{"d_model": 320, "n_kv_head": 5, "head_dim": 64, "qk_norm": false, "bias": "all", "init_std_qkv": 0.0273, "lr_mult_o": 0.875, "batch_tokens": 262144}
MLP neurons of a small language model. Each row is named by its layer, matrix (up: input weights; down: output weights) and neuron, and shows model dimensions 16-111. Each number is 500 + 40 x the weight over its row's rms, rounded and kept within 0 to 999. Numbers have three digits each.
After each neuron's rows, "fires on" lists the tokens most often at its 100 highest values on Wikipedia text that the model never trained on.

L9.up8:439514502485539509456529435481560471547438450478463511539518506458401479469478531488564577579490506462479549424477493460494500552524543390488524503510463485461458451499473544495554585455543453500472532473510499427492443442501497530499504550500573404480516517501482591509525476522573620566
L9.down8:532485497500507455546449488531569638441490411472484532544451528560494471536563542441540427465515498610487500493490512556526473427468428522490502456552572518478508543421486487503457451551494514554541514495468515581530614511444501498523510490502503493578523550508534440531474504441433495509
fires on: " on", " in", " of", " for", " from", "-"

L11.up1106:500449515522467554494525474518541507482464517435483537467475476473496456485524485509481536545530487402417554491550528538531530458425547528514503530501462536508472431513492526583474475502452518559492545557445589479552513534524470537442486503472463425535512406564479462529510452540539453484
L11.down1106:461518461480490426512475507482496479578536526516532522532469551528461531446434526549496531540491548443500489495478544493488467499466524550504440459507493482487471463549545491562521489490479468429474473520561432511542517467480552526467492467535479557455552483470509555571563497459449502524
fires on: "1", "0", "9", "2", "-"

L10.up830:454425437443492458517486480509555413492436477440483472448507500488464447478475486531482517415571518495434456523501515502557496537561484486492475529478451528464541455487500526614412486512460503555497535525519432501660506462523431504480513557418485486472507537523516540520496489562579529527
L10.down830:520503594556505507471527541550486573523561478325477529553509554552523556535506558467449540550481562506513507498539529576495548452409536553453557510450541494479532483470489465499501486458599500485453524492540565569509498477481500537507448513563449549549527567476497531495548489482434446518
fires on: ",", " by", " on", " of", " between"

L11.up524:500513501550458431493471501501522493568550537480465516474501475486513402502492541477509515497487507542592522518476441480453550522423473492492508546522471595524567507485500545432478465456495451451509558475475422475527472543519515561518582482484458475489524550549520564505472467519444476445
L11.down524:496445461483486516510556477506473595454510494464559467511424444481522464411577488513539544476537471523480525493519455451546430566461472459477540476481477496494547515497531447570443508523525558497555474425489563503535592522544540542520508498519422452516497468473459541469451533524485447449
fires on: " |", " \"", "-", "|", " Team"

L3.up425:439548476534436461547518546559459569535611473486586532506504548457527507523551574460530462503476504523459513455495525537477505504532513489475550510544511497514533509546501444483477499479491560485497457432503482517512465554486567442493461436494465465417457547550569428480511507541507452573
L3.down425:527532478476523473492460544478510469461482570526432498511474509447477453476418454565489571509504507469505511526541480394505534488468504437563452499514529509509528523445508433529497497514459444517461504498480525464554551454525401573458546504472569467492565430481449543501474539474467500475
fires on: " to", " home", "st", " as", " against"

L10.up1118:519526514547440511509578497483497567534509479477485446508532527432499499478508488482444456440520563474455588448501423438483413523465520460470498506475459495502454452507602532484505507498454488564536457517477466553463532507526479494518527478541497498470535479563544501544483457454491499498
L10.down1118:474520556423556557558510523436536405455505566590444503479479423493502455519512554521613529505465506498490511386542534510521566570547568530559518552508460474553474535546504531497534529503497427468537530478537567457499456486480503492482489553432591491426432493469499514457499446484435472541
fires on: " ", "0", "–", " First", " to", " N"

L7.up255:474465497444455502419499519477543486487530461470545533495559603402484445486552477546497470529464515514454424431554510533493536520471525468496441609456483462407555461515481484549475392460530464552499464535468519470509514589537460514498564475560479448516526540522527542549478538438485496523
L7.down255:506461506506520457582487518433504498502558526471440472585480515564502513477453494455581458532514488510471450550485525472510482431563479520488515442592581483491502501499561548471515519618489483450476445440480434495594525493497473505443486448514486502564480540548443478603508501524499463556
fires on: ",", "1", ":", "6"

L9.up368:481531549529397518485504563545511463517491520490575540453521551453524543537484444519428438524434535454547427484532470567503496510457585549542558549509451446516509478507573479553454436523556528529494433538558450532449512506484429443439542506473599510506478580497525537484499589512511481530
L9.down368:469451518543474512504437503506510466454546504524567458510551521476498472591496509477532490532553492543437486499365420489505550515510515557497466430593536503511449448516531536485512494529541563496416509497521493448464479546502509495554501502536520483529515459499447510561424490498526495444
fires on: " (", ",", " is", ":"

L10.up653:433508556561469545449488486508495507469538541474533444472520485436504574441516457530461467516475552507610541472477552589551476475474512503515507515438503508515464435519468519473560415515498573454512438503499493478513512474505467520469510504535439438470469448488537469579445489506437477482
L10.down653:542444530464493496527469500488456492551607478526515524484544461446526500521490457492480507501569492464499476480571546445518558462432517534512413406489509510408547544552568486511540580528546495452486575494507472469421525473506524522489489557497473566455527467553503535493557506541528436464
fires on: "0", " a", "6", "3", "2", "5"

L10.up383:475453529503459466449528554475527500553594515480550530520610525463514490518461516531519469475487561511542523463502492517553484528475495471571473437509503495547523560547423495481482487469579493515525447506453455412512460456514573499564497491548460490530532503544455568433435495558510527484
L10.down383:544515516513591502483522470441448537444415484448417517483484488473453475452510508492463557523500417445482486493448509477477532547438510557445591561437514550492539470492571437515473573540432590502474520537554565538540518529438457533426491525515505595432485539480518407526539570547522583486
fires on: " |", " museum", "'s"

L10.up427:524440566502466558470487525530547543506538443464524545507508544482490611409500521529536446516499501513460468488554448399448507522512486541573502561534528510542523539483503477515512422444477515513518452485502511496477465412570483513503536527519508454523466519490517470450513483456510485549
L10.down427:474492459528583479459591494481466461470506485463499509486470470476465452576522555453467520504518512519481501525500547474528554485498533482446443524540510459467502467502497518413467506513532468540511530460563460524511417471575457517609468551462427556462556457544495414539537489502525519537
fires on: " the", "-", " The"

L10.up870:533452566452471527491498544542500419539506438477538492504469573528436466467466477548465476422517517524543500459563435437495566514419471483483541486511556480564570523491493474568451523460486486541517452536512518492530463414528518473476475557453565480492490510476486484617538531508451518468
L10.down870:442539439501516523528470501559472541451450521404485466528532496490471550541490511533570587468457449500450502509457521475504479473520537511458412520494527576468484477490500456523497445531429544493532503511466419499423501520570450536559515497505432529593457513462453454479528524490490582527
fires on: " and", " &", " the", ",", "née"

L9.up1107:438443539480429500467455494495479518491518454541498525464409451528558464601510528474495490543514488471452422555560485563501515416474579497509519544505500440490459491511511545488490511500468428505481471513478515443533412508528481492515480545442482515493477478511512468424438446494443540501
L9.down1107:615470428484563465535485528530517466601508495603459511519503453525470474472549504511380535481483506511531556446461520466532482514546464517444501356497403531523495446473434542532506443505528466518460527451454522527510562554525517459430505485597545487516498498510458461593533541588464505493
fires on: " ", "–", "7"

L11.up774:533516471518503433458492535528526488530509570491493467473432513548472498506484534456508489472419527529421576474487458549446457514522433509505517541563464523518467525518498447481522460474460504526498517518493410482493474527463494511520561437485514477528538463532535497520428512603537494478
L11.down774:477468522573463517557513455456518485473584426519476527468468498458511548551502464514456559452523488536537493482515505419520516433499539541490479464444415457458531547442452406543505484577517466516503449461559603475576524538538516510468468474517536393487521490479525490527496532466521580434
fires on: ",", " and", "|", " |"

L9.up611:560512450499526525449510475547479492429458478553513425479524431543514566510501532545493480587440488558578521559474522508526560415521530513572568480521483503540518528544568572497496539536544470443485513523467420477488506503539513454450505452515543451541467453523572522449496513536480392465
L9.down611:493509528462478497455421478533462484559460493501514477526516488469545500457525505445455551479476496511501480484476551497458461426502438464470431559502487478567469446554519438530561532525459565564452467493533415488536494514419504493500488521522538538509518523515511483510531516487454567498
fires on: "1", " ", " Bil"

L10.up702:462493467528484536497487530492436570468505519509445511539525442529459543560515423525523481436521511499475532490503543466457452412555556469477526529458450538499453476474480538492499484474525616497488546552488537521470534472571486485540456558479533478528485429487492518469498458418527539564
L10.down702:456553499545428489426559470560496499512434455531467517479521448513537494420515549513443496514530468550546533494507441536461531490503410575565460455453445480451563512459541489509529549516418536486474519485522459602495520496494490452500472494496589526472509534460492444541511546518529398507
fires on: "3", "2", "7", "6", "9"

L7.up1139:571522495535557466513484510535513495492464551499488537467463510546455483559533498455540507476502515524492452426564544516534483450503467524562539450519489418453513510515527506472509513498526586522531522495525482561506480503443510594513454497536589456516540510513408467482570478451508490516
L7.down1139:485604498562509475465460456574518448585464444487417448451505478468549518450522447524463501534503507524519531476557484500451446485551463489538482484487486518525537545464428468340487509481494484482558445471523550514509455532520532536523591545449418555504460536526490480565487501498531477516
fires on: "0", "1", "8", "9", "7", "ak"

L7.up495:488477544481501536394464433523504475494549471489508457463467488496525546538464432520438561536500549495503435550518487467512475457550549524526542484525431522538479488466464448557414451493479448497478526489468446443523464488513501489469575495432593522495503501552568508500539471431464443469
L7.down495:507513504518481464533488520532560514510548498505556491470439568473507462534460469494519468466541533527453461499454515543465519457531432486429505542508474543557523518596449536516553433535496479464502538519502454535532543590499503437503514480605498532464514508578476397530532491554475465550
fires on: " "

L3.up1008:517551536529441513547459450520458518519488535488467511504549515485507535468497521529501493547451510470405506488460436545489503490486511530515515544468488488459515589516537482550562443516528520540436567551541451421549504509462557399463516459469512544404521451539511513506470524429493507502
L3.down1008:500454476528544460423463588504524477452470463549490490503487505534525497557535500479500506435524484496555494540536571451519518521487507418486486511550518499577476401491470425501439528506506457508502486501481504612428563499502463590510492537470527501618469600423471529520553429543498469538
fires on: "ens", "s", "er", "st", "ades", "ard"

L7.up197:488484494576497503497494496558567534459521533496565464481544536453511499545460498437460415519533463501512432428533487551483500531526509573466516577536521508436406461546552469428457491476510526492535478472510486494445448458468482466528445475502484509539510509433508487503457455540452498479
L7.down197:441540534490575543503581548400534557516530468524505487547542565545516476428532531474530523491492487434501490470513524503567503451487473431469518532526494535544535494528509558524503576531501401498476557472413492450549520501490495498559512538517537509401503491504443550550475548461430548554
fires on: " ", " (", ".", "0", "%"

L11.up1034:532472573535449446489487491506520519446491550478441477472486496513494506594526488478508543440500524512473493475562464484510509497619467499549527540576502474558510501448484487525530506534446363495557468494488435435503535593488465557547567489523494534537465569513435513450559502546479525552
L11.down1034:481519375502536483488466498470504431426488497523561526526480459517494464444516511587551588513563509475548426426446453443531481458568490494498485476466506498514542505521511555365477493524467510479519486561512503485567477515519511534502504481522450399450446476549555505500481490527485461539
fires on: " ", "1", "6", "7", "2", "-"

L11.up880:490529477502491519486455505523475548477408511543495487451546492477444476523476439464445473389432490478485520460523480450485494491459449465554488463523578517455457536510481452532454464537498535492487503466497511577464572490515500524555478517545562572523470484527526509515543512556506386632
L11.down880:464553503516466513523480490534545441511523525603487525441513559456559517404536510545555500475559532468483494522536541530480480530451526526459538457441526503477499577453484477522503488439522534603527458443510604457480530482494554449563495514545511449527439528542527451511492496523508379480
fires on: "0", "2", "1", "W", " clin"

L10.up669:557496478560509552388560513531567498504505422538492504440486478462487414563495506540549585462497596460479535557546470530462587468564441470538523529488474516467435517478455521451482455440422577485461498473432500520510410527501482547455516456543472479519458474495492467492480524440474475501
L10.down669:472490438554455507506443438498445529507461478510544548467543560570530556437465540516487510550439462489475498526529536521542490510511524510502470515551553491481388443533449467603496491517562455555598508525450506518562584465502451457423435525551509451480525551444561553504475467460554512478
fires on: "1", "2", " primary"

L11.up1036:488542461484433512543486582474461550551511496486519503496512486542500523468553463533450485496588456442427477557505514497454505508417530486559547559497564478421594525499517440482412489519457542550522470490445510550517498423514508459497441527517547469491500458433580466567426508557483539527
L11.down1036:490477447451478447568458566490528466536449484501537503509446476513518457472529525530536511514507472447473549526489476484490473582401545500533524500483488547439533502481523491521460499501515595455524510552492445571462437477473475487524473546491504510456477533460486494589442476497400621465
fires on: " |", ",", " AUS", " USA"

L9.up1169:563442519492427495508561483473525463536520459483506495529494500456468543519457491449483564517557461561479491587459469490590470516516449476549508517524498499506512491480436469490503465442537533518542495393489511437511435606541476449507513443470501537536501555499507474485505554486413484485
L9.down1169:488516467484498444484547524546414464432455473542526586525532458501497439581589486496505510474487487468459528419381526541485508499549469502519514476471475510472523420556495499465537558510485463486502452495512485512497489467595496483521555468488502495505499454465486454490461521533544559487
fires on: " ", "2", "ern", " –", " |"

L9.up842:464515478500498477486464536484431537470536511414519500487519574531498564472517477470539492465525426435533453501543532471489488565411506466512560501522487471417561539504515392486456476561465537527531539520511518527507436466502474464500465541570491469470572492472520504507500494517462495518
L9.down842:519489510482492471490471453519488480497471478496540560434551445504478559511487491463510455499504551524413506520537524468537474465564558524499480570513490481495507472502501513475422507497467511476546470450527441560548468466445503544503527523620540544514450491453497508529463461521446503463
fires on: " |", " of", " USA", " AUS", ":", "="

L9.up269:522437486560431467486517517445431544552519430514549520428499531529536499553429481446619446501551581516552550533578479537510539457517531519550396546487569469539511506607502514516486435506474503556481474444619512449526527540451519487457610437523468478604457531465479517524521499488510482501
L9.down269:413526512508581443531475495494542497384495498462526527528531493450535470505477470507399474510492444434565507538463566476442485438449554521524576520506477546433455488534494455520548507436543503503486549501466484536425453493488471506512465559385532493478530631510517500479473543523456548498
fires on: " in", " was", " played", " as", " In", "'s"